config = dict(
    bias='all',
    lr=0.00245,
    beta1=0.93,
    grad_clip=0.5,
    decay_fraction=0.582,
    batch_tokens=131072,
)
MLP neurons of a small language model. Each row is named by its layer, matrix (up: input weights) and neuron, and shows model dimensions 48-303. Each number is 500 + 25 x the weight over its row's rms, rounded and kept within 0 to 999. Numbers have three digits each.
After each neuron's rows, "fires on" lists the tokens most often at its 100 highest values on Wikipedia text that the model never trained on. A number after a token or word is its count.

L2.up360:484516498525486448553496482524522471488471519520488513485492507556528491471466523552487491479520496495512521489471500455497473481474482517493504483544507497462530504527492473519482490456487519513530485469467544480494471459473494515481510470446520518469494497427508484506502449515470510468495505468470504535503472525521514536519557529480494505491533488536495516528487437506492459469514516517491480498511540458496472487468487492466482470492486507481511474485507501494547485481480516504490492506520495489487430491510506460522504486553528506510503482501539490527527476547483504492519501506494505450489502512480473476509494473476517541505488511540470572532507479504490492511513510507527454512550489479481516546495484519482522510490469462526466467485474531469487518463520504
fires on: " to" 34, "s" 7, "ars" 4, "ors" 4, " they" 4, "ans" 4

L2.up1349:532480522523520509502528498530529486487433552505551526486532486498516519521442509512514494499574482471521490524542527529496515507474522491484476531458497489524524502492468494513507490520532536445510443484476488536494521506486500509524487455570486493503537530507512541506523495484491474503494470513563522521517544524460494528528494496457503501550498471493509459451489520468479476523502513502528555490498477515506511510495508502498518502468512437531490478462462572459448466494451499496533502535546511503477510494498520513483489503483508496508524504482504508511522514477508498516513513495525511511507528525519455468505492502504526539487477502497484498481501494487537509501478540548551499478494532457494458539486505451485494517446498487518498529506515513514478480504497500
fires on: "-" 66, ":" 9, " of" 5, "-S" 5

L2.up1461:507527520485483543450529515458493501559465484519534443490464517518512490510524527476483536516496480484485529480526503508544505526490525504502498491472537500478464523537535484471540461492495517507509458482540490518461477535526477466517532520500502474478495460524489495465530524470473530486510523522513481483546519472428471511522507461443522460473506486505527505452530489509508509505505537490481513515532497490472541491525531502482525476481513519541529537484485509476481472506499506524494477518472486483502541499517432481464484528468512434502448518468475479473491491492478510501511478491434496489493502465526518503513515559488548544457545502504511480534524478512505465503538499506494491533487533472491503530531522481495501513511525509469518505471533485489466485533506512
fires on: "'" 26, "." 12, "u" 11, "an" 10, ":" 9

L2.up185:519502521544513488520510513498490466515510520494544512513520520486489497512477515501511496475520563491516467503516526488518474503505461536496527480482447510484480501522516452527517538464488514529522483493527530500467501462504516505506458477520483502471519497504500530499517524496535483546518486500476443462457478497497539483535509503495501473505483507505511495491564468533464488547536519537487517435550547502493542537493526484492518531458519524498508500484493518485477472459480481498532493511517506522508485462496490511521494518517473533508489499451509527527499490500486538492474468471538519483504468517489515504506477518490509487487502476488485506530515494530498493534483442530506524525555525500505490541483474495492541485524474521510491498515496513545499532464511445
fires on: "\n" 21, " |\n" 11, " (" 10, ";" 6, " as" 5

L2.up1101:484527523481516525509526515485507541493492497518477497511480438468518472507512516517482492539501541489470503461475530494541514510503489538500486444497514452499485524482502460470503531489481479494477551492497496510521515524509454446544503527526505502489486519513499494484511514493460519478499530506490509503551502506500498516546501533519505467521520471486475457498503506504545479519522526444483519509511486530477475437528463469483504450575476469537463472526479489472532507500483492500536472465516521501535515505528511440501498514482514505511531534542504531446474489500473476475467501466507525491546488548495501491525515478515489494511511496481527499502519493514555528489504502477482506509485520496534540511516488513501472519517479509477529510476508458528469514502521502
fires on: "\"" 40, "'" 25, "." 11, ")." 6, "," 4

L2.up801:467475505469450518509519516468484520500533558503484503462513463525508450497507525481495489494526485501526495524529517571483498525451539527513438467517470459540517496515460482512516487515471522471494503534437487466472531497443507499505526522515484498479518507496492474476458471474468503546498468469505487486481515501477507453523526511502508536503471484490512518509479500501506477516459463478517509463451519509493518513473496498491472492525504494558539502479450500514522485556496500518464486536443486473493500526485490493509509489445497471491488453489500460513503530480497483468492502516495498488518500471499537520516517587509493467516500479499487490497500477488462501528509506494498511517458489567545469532468551541478474511464494502470518462507514496511505520510496498
fires on: " t" 25, " West" 10, " fl" 9, " sh" 7, " Fl" 7, " out" 6

L2.up171:521535511480513489514488457524551528450513494506506453504504469519546530499484536484481511544540484493501516472492539505481536506517508538482480503522486450493503505497549503489525534454473508508506472472481519478498494520479490547514531548449507500462522522484493481491481507485504525464483512495505457496539507524517481452510490509468486540483465452477486470464486504486457462513468465533505458521515462480503476464496476511483505477496505516512529501504460480527515491496474427514535481487498505493475541510488510507466501481477513517523522461483505516534494509469482480493489506512514492502525448464556512492548496533496445500508549500528523509513489483508463496526498471459501467502511447480542481482475567507497533487502469488539458521539489493490507488518505532
fires on: " B" 27, " A" 15, " an" 8, "-B" 7, " a" 5, "A" 4

L2.up1310:482478553516518483490526484514480551493512485493524500451520463503451490466541520482552534458478489481498521499512497511527515515453488494553491493510507516499531499506504465475524476468513497513508475537545491481495539518477510509495538499441522522482498462537543540467477454489452522509512521464488503562477469465503492505525498497460489520478509495521497516506506465503478491418479508486469493482488526545507510506574483475451500524515501498525512523500495483483491514542496472506549505468512490487494482506492507506496518521520527543510503462520497463504527536502527511496493522494526476520545468480529518500487519479504517493500498542482468488493539521481514489527534517485532467491515458498509500507461564506482512494469519516497479477503513491508507490516485531
fires on: "-" 40, " |\n\n" 25, "\n\n" 16, " every" 5, ";\n\n" 4

L2.up562:531547442512498524551507464476488498524511484466499463460483458493507555471537474522508432502474488448494466473516469485513487514519480516505494471460476500528501506498494500530469502488524486523497453462502516510492563481469485501472506485483499484497565459486468499498481514511568500462520483539531471494507545485496445523490523500509484517515494564464468490512462535475490472492456463516474492508484431499454532516515487506526478492470486451526473451505540505492517478508526455549510517494439525511489468461505520510518487519499491483516501477480504474508487463464471513476534494511486506491535493500502490530500485502497487519477479528501499516510481546511485506494495496489513530511495516506510511469495528478509451474451501503514518482503502514466535493478530451
fires on: " " 64, ";" 6, " |" 5

L2.up966:441482512517518455556502473514561485557489518500488483496499549498490495487479511493555502538501465490430497535487539506474487502480516491477461533477515505515489535517478491462506510490505520513513479482513520531523450467518452499502485508495527475534497521480505466500520508503527502509552510526488499523508512496491494488478482507540527525488476526451538570514497460482513490477472516511486506535488491542530524526528512484490531548550496451498486459478494536475525505496481542529540494501485499538438509520500490490566503527491490491468492474493473461527520517518480490471483473532498545504499517514465509530512479491480480528512488531488482481517527526481453458467499509508501497449495492553498509550481530502529510535505533539495514475497500475501480518495495530
fires on: " " 24, " and" 20, "201" 4, " &" 4

L2.up890:562496522538478487515513505569522509479471489464494536513495493516492532476457531536451467521480503506505515475501479477499517520499462506498531451480492499472496502501516488439534448525489481558494508468450486517517500495464524508506516508492531545475458495528496533487515531521492471491502482530513556490516519503492477498538452476542519523521451473509513512547515482486499506538449535493436495555502494503521442530541498461489534493521519524472503471472522486479524518500470494451522509496501491470518536543509506493498525515532552484483519518486518492471494507492495561493508450513482506486500465538541490476540533484496468487479509493524493506500500514484512504478518495530483488493501517489483492511526514478485501476513499504507494541526517472520499522532489511
fires on: " a" 23, " part" 9, "ina" 7, "\"" 6, "ica" 5

L2.up470:478513477467503470484530497547495511520505488493489463531472543491466517489494490531482506488490473504524498502453529514499511545490451516466498499525508437511501487536550542519495506495495511489532469517503487526492489527547480481465517439483477484484503474530495507493500466484504502445478524467479513549507498466479484468481503508552509477493515519490467480487514510459515536500485504485486480495479509491564547489495497541500512534480492480508501526515507528464463466508486521501503515569505501505478494495509467512537493536545499531470510490472471457524492516545490513474432486489536472490523524515516476486485475516518548488495502478507487496479538514471502505458461427490497550464438475498529471478516473511481504520529448548529457471450509509532517478484472476
fires on: "t" 32, "n" 11, "g" 5, "ud" 5, " Nov" 5, "c" 4

L2.up417:476524496465516498512488541527502512538457537496501447466495534513486521493489574526448504488512510519466522484486492504520514467529515502517464462479462531513514523473492480508494550490523505519499460466525547516482487492458523496474524480473493498567452514471489546475518503507517508519529503472470498476526476501501483498500512501553490498524511520525454462492494498510528488524471522515514479517481433449475496460490467527464526500531529531499485464524482492464496487521501501438481468517539483479461503526553501478496486518535466491495522533490478504547479474479505532485463512490525560531523489526512486455525473491492518495459492495495469491482507474487502502510526529503526543496512541487492455512469579441443467505476488557517504502518517503481569518487497486
fires on: " or" 20, " and" 18, " (" 11, " by" 8, " States" 6, " |\n" 6

L2.up581:495482493551477530479498522534518492480490467509525490481459521510520490493532530521497475500473506489575474534473477535518542521469473489498544539529529516502526510517494502538501505540500484535503523502527448479521513499516460506440469505492502464502506446491523529510518487525493500491475461501490521514507460491523460514490470494554525482532468514491512490515495454499482512475495489488512486500461468505511473532529513509479461447545496495510534461514502538505487506480521506491523514513509469465472470508518503504521511551499472524478507529512510465521472479507463485510469472463499509497514443499494497456529469519550492461493489570535446515494496526503507514503461506467554485519457506496521500474495490511514486489499524494530488526511512425525471523451486470
fires on: "9" 27, "n" 8, "s" 7, "t" 6, "l" 6, "ust" 5

L2.up578:501484549494540521502520508462533497504531487515485471507499473482517503477478511525513480494513496549508479447517504496558486479506534470548488472507459525510439522520483509484462487489551467541481510478455497486521514495491480524512476471503492486526503520518508532520495516495515489468531491504495504539517500500463450446536477518485501499494489534467503523478484515481508502487533506529538522472484524502453521459498535506520485524480502462544493508495472486509508538519490504476528513488475514508569451464486536489506450480522492453489508561497504480523527508540512532515530474482458558480454511508543538474467522476504465480492527501470505570495521503524457536513486462484479466494485466515514479476465505552534526531469487488477529506526506533509512508511503459
fires on: " of" 33, "." 23, " from" 5, " in" 4, "," 4

L2.up202:524498523498483480526484517468524469482520510479510531481510452475465513525471502541467465489587473510520530502500513505516465503506545485507499472498514534482523515476522530480480476517493506485488523552471489507510498496521473490483521541496495543495512515493520507530471518527492510489489503483519503524517487556489528519513538517490534513544528513532539481508474464491491494498483551500520509484517505460521465493510490469481495482512495507490480513455504538498543510483475498506526516485484452501466541494511437461502490513487535512487501548500516558531454467493515488483520469489511509480488512514445499563453538508493500445537491492532514533463508535509542537507473530499488519496475486511471554485508500473550462485482472500469542535472505527513503504536508501
fires on: " (" 20, "2" 13, "–" 10, "4" 8, "1" 7, "0" 6

L2.up48:498526472488503468480513451507530546536524451478505501472522527510501491467487464493550523506522505499462476469545492545505472512537518510515548522515484533467476507495478482487516490518543501481472474502487510500488500508490496480505482523486486511489539523540514459494532531521487435435550483533452462524484420472529513515517502498498484494504467520497534539516549506513522501526486491522495482498504488515506463460506493522479501511494525525494490497511495505504497508500527533534545507504495515436514509454509505516502505473505470469474483514508544527510531505527531481506477509535513522493496480575489531497510521489502500473515522520510515508487506440545517484517526529530484492511486507546500495473510471482508533505468525483492544486466520514485503482490463500
fires on: "." 63, " following" 5, " of" 4

L2.up47:540509493536482490519556522548522519536529494495487513512501481517552463496524476518489506498549448506522516498503533486506512525487494515506517484540478471457525494530509505463473540458506522505497529548491488483484494488532511482477509501484495461518482424526543529484527500465559520506523522457471482551545503489499498512527516479485513472472547482521501490463439499498542461471503508502520511527510507504481502480498507494503534496507486503476476509465482509557521466475512558522453451500476511514522522484503491495475500511501477551496519453505486485522521529485510525502523530484520478522479527516504505467490522482472497495514515448500503488478483486555523487480444484517496539464510483483501505500478516494503482529470544511461482518499493538501483483478491548
fires on: " in" 55, "," 18, "-" 8, " such" 4, " Ch" 4

L2.up1492:493472503484508479482509461488510510512516542510501500499509489513561481498501471509494505471452489494513456512550494493449521495479538504472536480499535543509496528526461470491485501489593504508505499488529493543464518486490487500478531518519489515463532506483543515468471465433494472517491524535484515514484526481538534480521486518471505532493527526521496508523482508459520484498469474460516482526510475535479488502470491506495542510446488535499511456475503480493498516482510525524493466518478464518460555499525531539465484476508486540472544501471474504501504482531492510470451490512536509501533490489503512502537451480477498479507503517526472540488483504493532504531514579508489521527535502510481512458464515497518527537538448484437469537471487527466528496520490522
fires on: ")" 14, " and" 10, ":" 10, " was" 8, " to" 7, " from" 5

L2.up89:556495495479503504442490462532489502495500495477518481490496471541524487519536503487469478485512464493506497465504490457506492474500514508505487495511505517511493475456485494470483526504510462502469500419492559445514480489516483487479525497509497545506474512491534506532519507517510486474445493485490468487520530470516494506503496439472470503512471487491495540489482508498521479494546554524491463488516488482531482490501483540493539480479574544501474467494510487567518484489511462456499513517551493526500511524501480478524511528541543503514483503516489507502512501463479493492490447464479491540491491538531505517477464517505518504478513511520484513543445483537480510482489500469511490494526476498473522485529555463491499517486487500505502510490539543483476518504494510
fires on: " A" 36, "A" 23, " a" 18, "|" 16, "a" 5

L2.up1476:464491466519537476498486568487508456525526514474513471512506505489502492536510516521508483479482519524497514521521484491495473494502508489503479480482533468525494515471483496470494508477472511522514467480551561469521475499546495476495490490502508488509421493502464487503531504484528513490529496502506454490502517476510480506476510511453471448507501536521482535514505457522497505469488487515467509516484526469434530498519502468457523515510522532531514557508560509504485516519482501494502503517483479514454544514444498475524525442481494469525485493532513492481572513513511483480501471558527498542495503474478521430492436467509446501511509536507529500465507467456521526456461461463541533479545519492478485512504530522499515485515518542506472474512471535496503511470508518
fires on: "\"" 18, ")" 15, " \"" 14, "5" 8, " " 6, "3" 5

L2.up1520:498529505487468493516511523480504487495496503490463490523528500532485516476492482535520483489552457495508488516501508478496506515551509526478525508528504499520486542501559511474502509514506489448496508534492455542495512491504489465478535559506461511504532492524478494523499509508511534498455502503526509500501538495533502467474510458505455531488484499515487491516470472489550489460485513470439525488463517499517502489548538485488528490522486516524538514512535522510529454495494505537501490488489499476521509475524525490486491515513481505495482504498492509476466499491490498482588506470529529500545446484497513477495532515518569492498508515501506510470468485506549496530489488479492517459502483472459551471566537505534460511486539498495450510523516516518497483517468499
fires on: " that" 27, "==\n" 16, "." 8, " ==\n" 7

L2.up461:504531489505514522512505507474520547512525519490530475464522520487492506498458534510452526521504488536470484556483437518533504498557494503460484482459475515519539506503470551513472525542499514509477499485532480504498522514488509527539475471485499510504464524526486483520491474527510484533494488562470510503521491525522475490478523539497487458525502499462453508486508512500505495541483487504527499482507471473448503475501485489429479536508494462463534540489513523508519508536480501498479491493520525500512505505543437491542468505507504479506488516479535509510506507455528497457528551514504502515451475504544507483486501455490505525487454491525537475500462478465488462497511498481485500482510525535502499509477505452536483493523483507518497518502544503444475514512513515
fires on: "," 43, " and" 22, " or" 5, "anded" 4, "ed" 4

L2.up703:502483548534486543538524454457439531523505504510486490537493532520501484475483534536528490436528516505498472476530501539503509474487522511486498506518493483517513533516524466495485530470508497496481461518507473471495530526484497473412520510493507504476470485486517518479501444456482536566486508545508489502479486458507502477519461494477499508493455566473481523532514477523538498474465478474457528482514551543523501509454522477463500527446509477479504501470479490476449470463475501506459535499504488537496495520505545507524494531500474508550538486482514457501471517557494476530473551453490517509497516530543507530544491483510512484529502488451503482497524521516491496512527508500527490522496498515475500521479494482468483486520465494482545524500505477532492493561515485
fires on: "-" 44, "\n\n" 12, "\n" 10, "'\n" 9, ")\n\n" 4, " |\n" 4

L2.up550:493492463489536536479553510479512508559499507484503483507527479496537524502523496497507512504525478507502466473501517509508567514474512543452523465488488502472484483513533515496481516495494488504484494510523509499497475489488468493489519523479482559434497491482525505473485499476540518515520464440483494477515497424519503510586503507457472509484496467491533529496471505565503483501499545488479504481470507503518472480483495518510481510525486532475495449471519520485544508467485466449499503531492501499500536523525504526490475527470484526506525513511479482520500502522527528514477496477456492519510491487532526455504471464505479518469516423520519525557488485537480553514481482484492509520474490514558488482511490498523505487486551527481497533481481516471549504545479522
fires on: "." 31, ":" 14, " from" 9, "^" 5

L2.up1373:485498564515529496460462482502481490502492518559495512457503472513529483502495493502518479524536530501527541503522518501471498487518554500531526484530495508513486491484492460490513488516467557481458481491454431449481483534476478479485495493520485492508486514523519541505463515496504542527509473500498513487495464520523511526533504502476517518472466505488485490490486517512488514541482493494532515455456529491547529507482515496525498557478504524474514533470473492504481558468518487481471539497511498482473521485531534499474531545474492496539489503495527459495508500492467506456493510511504493533448522478523526505491534535472488475485510561561518497514530483528495454461524495496482501457473497504495510457485499529521522475555519501547503504484469486536490516498475508
fires on: " t" 23, " l" 18, " c" 10, " g" 9, " hold" 7, " f" 6

L2.up636:515525518495530443497516526501522473516469481499524501483489513509530486525514453475548491522440496472514521474501485473473526515496512546494469464536492503516499461522519453480486535502484529506519502522556518511471528511485506537491479499477491511485506474538497458499470477487545471510511502474551466528532511519483503516486495465482517509509544489502491461517512494457465453469516499454492485497468533503472537500529497517495485524523494511493485525517467484502511466543427527495527484455495461544510537504563477546516496535491466515478492472474525503495526521520544503497512539521492491526455523499516513426455459542507532490513504520475453499480507539528544505540470542538506526443477500529516491457505544538513496500477475502486470468520491454481497499507507500
fires on: " made" 27, "\"" 18, "'" 11, "”" 10, " make" 5, "ched" 5

L2.up92:490442515502515498501511486528473486482484514492529519489562525501520491537552497473504494507522453513506488567489521442467515495491428514511473545473511483464487465509464473509492460474515518468475517515506482493520489474515456492506473475447521468469523522512550514513527522501483511503493498504497492509510507498515500443490501509478501472504490514540517506477515485487467531487489520498497508550473499456495505504513490502486463505513492527470480504516499502524494477481474506515494528482507551476494494503543471468501511568503491583509525518480511518511458453466465490517474494458467538475479466488500482489493473500499483527474433503505457497505513471484499507463494492464563538496451499503522538537488453479487516505498496504485501467493475477484495499467482479
fires on: " and" 23, "-" 17, " to" 15, " by" 6, "ants" 4

L2.up330:486489460454502481478522473479463529477538478506525533470527505537517517509519487477490430518536483512467517494463464502508495488506514489539537514516458508500492488505537469513534519493503469510464469451497503496468530483515516491482454497465536497504464522516550489491504477491495491480509529519495514515470521483492491495554477510535498504484511514488518504521521542468500478471507508535534500483496493516515519540517500507509491485504500445508471466487496492461504526490494495482521464517524521511489511499493504513544499502504445544512470491492535455505485478445482449516545482546558492494488498468515500488534533518519475515512471468505541513493496493513536517546548524457467474517447469494505523500471471488476534542513505543481499531480518538496479503502472486
fires on: ";" 32, ")" 10, "." 8, ":" 7, "-" 7

L2.up285:480521531489495500469504468478480542492514467536476502489507452505544479498537484526504556507502524482531517483536502470551532501471496520491475524498484494518521493510507503521521555503501529516481473512557534473509465536556527517459519502496474509510505522517530505544494464461492474483515503509534476554488478512549514511519465488537471503519456455515502472473514456466552512506500482538465495519506503464519458466507510491524489489481476469467512486488506495479501511484494519478504515540485504472490448571532493490451489496503489543520503501503506486511494515517499513497484503520523502506473454451517520478512473508508449483512476474475501510477535521548523515476547476545458537487480480508503511555516487482485524503506481510498438490485525483429507530477477516
fires on: "s" 19, "al" 10, "em" 10, "ary" 6, "'" 5

L2.up1176:545534507497473484505493520481528499494478501441475562491532465509495450481556486477502511491494515461480518477521520536491480514474463469490514491517486498514525528474481514485520570492519503517475488462474499513498501478480444481461493474485531519503502472500482491494496505478489488493495506521552472467548465479519505514510480491481508555529526497543490489493529516506519480530501495493539500522525446499519525506540492482472491494521504494461516493519472459487501511525477507483462484466504483471504515547506488488483523522538511449494495485491499522487518491522507530498506490471518534500471488466513470471492476478494489498484490496489538543486532465522518511495492532538482457465501503498515478478481480484472510516511470468533476514473464477496468501466482507
fires on: "." 89, " Rank" 5

L2.up472:523515489501521468474521555466503479482459498486530493495490488548500520517479524476525542513501481469479545497505512527477494460501476529502521479507497502532447491516476508493550494503519463484472554484491494504486531469473460493509499421489483459476508435469493494500482472481516523503505480489553512484516561515443506564522499485469466523526531518548503524501531513489504512490533484531490511524498491530497474492528512513517482481527534486513504482447506519509521531494484482482468492561483504468533487516491483496518514491513485481509476468478476479551458538529483523513494509497476512534542515452505510452504541505521507537505520481498499488513522515468508464491510528451479471485490499510529519554517535493531469437554498485442542513475552481514496493520496491
fires on: "-" 39, "." 27, "-p" 5

L2.up999:515515482442532513469515498450494525508517472481519508483539500491518494518481467483505481526461484511477510497455525514525488528501496532454488527501514482522522479516488583470461516537510493522543510507510530496476497472476482438525463506487494506466566492529508512518451499458520449499501483522484512496496538488527500536508449552485490520517479509465501538490505503493467477543510493468517533527496467536487480528492495469505514497497455514507497507512468480491523471540499488513507508501492480525492465456497477527514473490535520509515489494507502506521417493483497508477503499513586497512489520506509507493469507507485518567482469495521510481512460484486502474513462499508511498477464507525492530491485531481490489486538488513488490494515501472488497515463491515
fires on: " " 25, " to" 18, "age" 8, "(s" 7, " it" 6, "," 5

L2.up278:524465508485520508498488523537526494551477500511514490520500532508450511517524455521460428481523498507491509499523540536500498458502496475492513462489509504507476454539501473477507485467491494447499508434499485549499550464558513512507485491499451530488509508492486519496503558499489475465510502505473444490532517501585564507476512466500523485529478504488500511482501545510456501531497514484467473485470563501457497506521490530471528516480524516481484491522465501494509489495507492505512491528494450484467443483496523477486507473515449474469493474464457480550444510497496461478533494496502507523504498490485499513515505533514505503507488467463531489501496484523521470496489498467528464508479470515486506461507517494499513489514516489501494487492513479468491505513458480
fires on: "." 38, " Un" 8, "-R" 7, "\n" 5, "-N" 5, "Un" 5

L2.up421:514480503462498492504543470493445501538485508507482513471518469497505530503524497537455473511516495503484527503537491514496483527530519497490496512502470499474520463499504509465498509460506501480484515524525539519473506536517487475462471549491531479499533514527487519517504508487474550501536504488500512504477495485476470534507501472513466506519511559502468501516506499464468508515523511492535518508474408476492540463515494478446503543526511515510495498474447515474526516530479489513505496468494465488500486537511496492490489541516509488523457493457487507528495474491432490501527511536567509552514464498527527487529523481506525529475515502500487517481479476478475465499521515512516479468481485503509523497531467484463493535517477537499476478466491533455501521524516520
fires on: ":" 55, "-" 34, " •" 7, "\"" 4

L2.up860:490509514552496449491517510540520461458494455498545499489505481492503475548462511508494519470518527532492501515521462503504468532491482532530511516532520497517559503547549513513466468445475511531485496505469495481480498488501522537492534502554529525496507493480485494464504513559507490505521530496492483521494519477544469508506510487504486520520534491528477501505497539482521467487487557510517522548471571474458520482505511473474529492479496481539502497509522509527488525459521501480516491487507484515509551492533482477509525515506478494522549514524489527500517511500504502502524503508483505502501492499503516443548445492487474514483537506461490528495495497489513489476498484517521525509485567498487491513490501526507539539511494530493479503457531484484496501481512522
fires on: "\"" 27, "]" 17, "'" 17, "”" 10, ")" 6, " m" 5

L2.up419:516533464522469469434488483520503491497451521513505480493481487531492488487489516524489496502501486535502487464560505508479534545484539463493482496471510487509500468511526498517524513520503509498485474494487515463447448513492534537486505520512534472483469488490490496547534479543523513513509509459540519498481497536452522533499520533508515485521501480456508523518466513474503507480468502495522489472529503459500458518528517460523518506532480484483479467490510493488481526497544501503540490543474549470448489533499537510475493518537501482517441504450470508464501508506495497474500489491492520468501490504492469444526495494511515487534472504572487467471551502483479507469476507485528481494509515510459522485507479535479517527487495480505475497480516497468476509484512502
fires on: " one" 20, " and" 12, " second" 10, " a" 5, " biggest" 4

L2.up42:508443499524479525478493477499477507530493477520470528470504530531501476475490467453503515466459494466535544475480513459500541473492524509503481532540515482476571433494518508481498526511521503468462529536489484494504469523502496502456523479512572553552536508528511526491523540517494492524503495505487455473494555533465529514557514554481515498523513471507512503489529522541488508495473509566466472474505516487475529509526526471528540482540494517471523523510511488567501512485505477477511505511514496465515495482485539460486527472483520510505463492484488532508514512529486512489509494513502524491487471508470485467514498556486529479486549476505486488482536469503482529496531513453508485499513537493503489465484503457445449493508490490517499472494509544451461542497491487
fires on: " and" 16, " a" 13, " They" 12, " they" 7, " following" 5

L2.up639:538493500463499555472487530482511505491456522506481517476502475527552479470504493517540523521510508526533488507493522574550478491523513456514474492512464504498488491487499493522511496519440500482477472482492482451498509490489482477523455505431517496531466504544531488514533520501436502473515506553514509504531512488503494518485458517500503486496527499485483488480508545467516450486519475452496505527494498533488496490492494506476528500528475434517532521479503490514511510547470498470564498473503477503537471482513507551473486482508500492464512530477520517512526497496467500539499481529505519485517511512497492508502480503526509513518464496558505517509488509509504513459492512468521475479544541488521496475496474533509520490452487493529520503510481524500466464506449481
fires on: "." 46, "ic" 13, "et" 4

L2.up67:504497518459510504456527527500507518510484535506470494492521516494519463509514503514443502503509474500565500540459498533486453517490525530519496485475518556513503526483524513490494453541512512476483473513480506486508474483510536533495510528494545499480464458473477537496468507490508515530478521465476478497516494497468511530458477487515554539486494558482495458483474497481510517539507503467503500451495512518517522470474481481525511534466485505513504479522534508465504559486499451492490540558516511478453454528509495486495518524504537529511488468505511511546492475533541521509474500492468516492505478503483514486532540476563472484540484474526490516527523501476499505464510484533503506486512433540483504510501487489514448505487460469531499487508521492488508488527472506
fires on: "4" 16, " only" 15, "1" 13, " first" 7, "l" 7

L2.up1480:473493509484491521514504525484480493518473502486467482485464541495485540476475520477538521499481509482488519504474471517447557539490506504501517511503496511508451502495471526539481507498468480515498489480486505467501502493520478511484479463536521497485499461482538446537466468494553473535512543523512490489487501465516491477469466507461516482466499499501505499500532512525500500481482540488484504495527488504526529436460506501465480531438536517501521484502448502511454472487515487514449526510529493497505513487529427525495516535528487494495504484488514530493497523496494491475507483538454514461475493472537478481485485520479468546509479499466478490517539512493489535487497495468514487526484545498554563491501475523483508518497531526485515496511492486514553565492500517
fires on: " and" 17, " Nominated" 12, " %" 12, " is" 5, " opened" 5

L2.up26:500486504499494551506534552470484473495481535515479437505527500477519501505496483472486520493503507479481492511496497469456560519515481509489529515513498493522523495531496479472542571516460488503506454523497476500512519512496548479490480517487494546503486525509482486508482477485530495476494523508510506505509565491489486453504496551451507521534485514479479490516509470544501546448455526533523514466505512481469480532503507496512487524489492469494514527481530500484500491500499545529511500537524484523494516464511474468502514493502519498494547530511512460502494468467510534517524488461551500507531513467506531511487439489466526471518450512474459474515488472558493515530524447500451495560503508541502501500526500507474508516506523551490481474469479498493468476491510536
fires on: " years" 32, " before" 18, " until" 10, " since" 7, " From" 7

L2.up190:501513545488497489509480554492507502417509475498453476466492518528512467487519519516468467513494502505492476548525519512460514478505438483512527530544494504505518483547563493510527511536524507493486462464528499483481518527525531486486551524473488503467497500488540493541514461497485492486468529488478498505501516509502540467481457511503500532511517497515489466515511499508478506498557503484522497497526509517479503504561487473491508532525498457521539498444517507489501471509495493463528472467459505482519480443544485504534538490488504484442547511497500492516488493487566520516478493516517469455560503478551528502502512475495557492521500540517447511500542541490530495489460471516504449503520491517467547481488458513515519534533499533548463515462546490501506480517501506
fires on: "." 28, ".\n\n" 24, "==\n" 12, "===\n" 4, " ==\n" 4, "While" 4

L2.up1534:518515519504500513518503495511498510563518486534541502476455479501451522465516491494537522516454541485515526498509466510474487477531554490547470516530486497512472481537505503504510470546455541487497537459547513478514456499465476485455483455509498480499518491496513532480473510518525516473486516530565466513508456512512483491474493466499499500506518471493487512477522495503491447541466457478530522504465444471427485449523518486524483488555554514505454502510527485496484478499520495476536483500489498525459476508539514481520549517519497503514486478493468461502485525524474514473498499545531546503463517530510512448461503544526520512487487497486550486501495525533493483547476466515492516523492504507487446510512548525475464487474493556505523470490472505494490511511480534
fires on: "-" 42, " made" 15, " make" 5, " chronology" 4

L2.up646:503472482484535468519487514520482503540491444480501496470489477488485506528491510535475486478469455523466508531544490547458488448511493516521487518487493496499529495519506509494509499496511515473487458488506497517506499509483502477455512528519496520492509511511514524492523526509466492474551494489462538568510485490493526532500520485493481500526484516484476496521506534490480521514507504491489471507470517512500478490510482495519486500503514508513522498486494485474509499520554513474554513525455514467518465513516484460496512450470419459506478473539482478442498480483501496488503506597524463449503509479515498508500520497505481509486450537500487519494504509510498505509470511468514458490475473502472488482504448493516501467522460499488483508468545531543524493501506507
fires on: "." 32, "-" 26, "\"." 7, "\n" 4, ")." 4

L2.up674:508519516510529467513517498526494523494503469530547471536486543504502517533481469477473469530487524496549488545483521513525499530542518522483476522521497522492510482513494507487495502464457497501533493535481496480441513496498492479537433513539517521523534508527512483506492492494448508500517466501485530510546491506494514481539535489513504459501479510486522496500545474497520549489493475468481455525467462542475498532470507445516513489529510473519476473454518517503512524547491515491524482511502469516498495474477491520497494481526528534490485477451512447538518521503521502515492511506519524501511511518452502506480471512526465570478486502532513498492493514497472496495463498522487511477469461531520521572480541517510520502550516522517449516531482492494515517459491520
fires on: " " 71, " |" 7, "–" 5

L2.up496:493505456481502460477539496485498524503477543517518524448527510508519514499471511518510521513524486521475538532499494500538492538481539502489530475517540540508505511548473506524456501498512550517504496508483521474460483464504469514542437460492534479485498462488535528482506467529483495449512494482508520498477528526526493540495549475518462486516484529471471538559472491465541497496517532481560524517514455500502526465511514513459533503499497485499458487468478515499503482484467495465506504465507531460469512521522473508501494495507498445488478455458510506488460524495500479446527541492487491492538509494526473533539518506500518502515424471529522504526491486466505472473513516508508525474513517484465493558507488499504488539536450480500506518495499507500483483503468519
fires on: " to" 54, ":" 5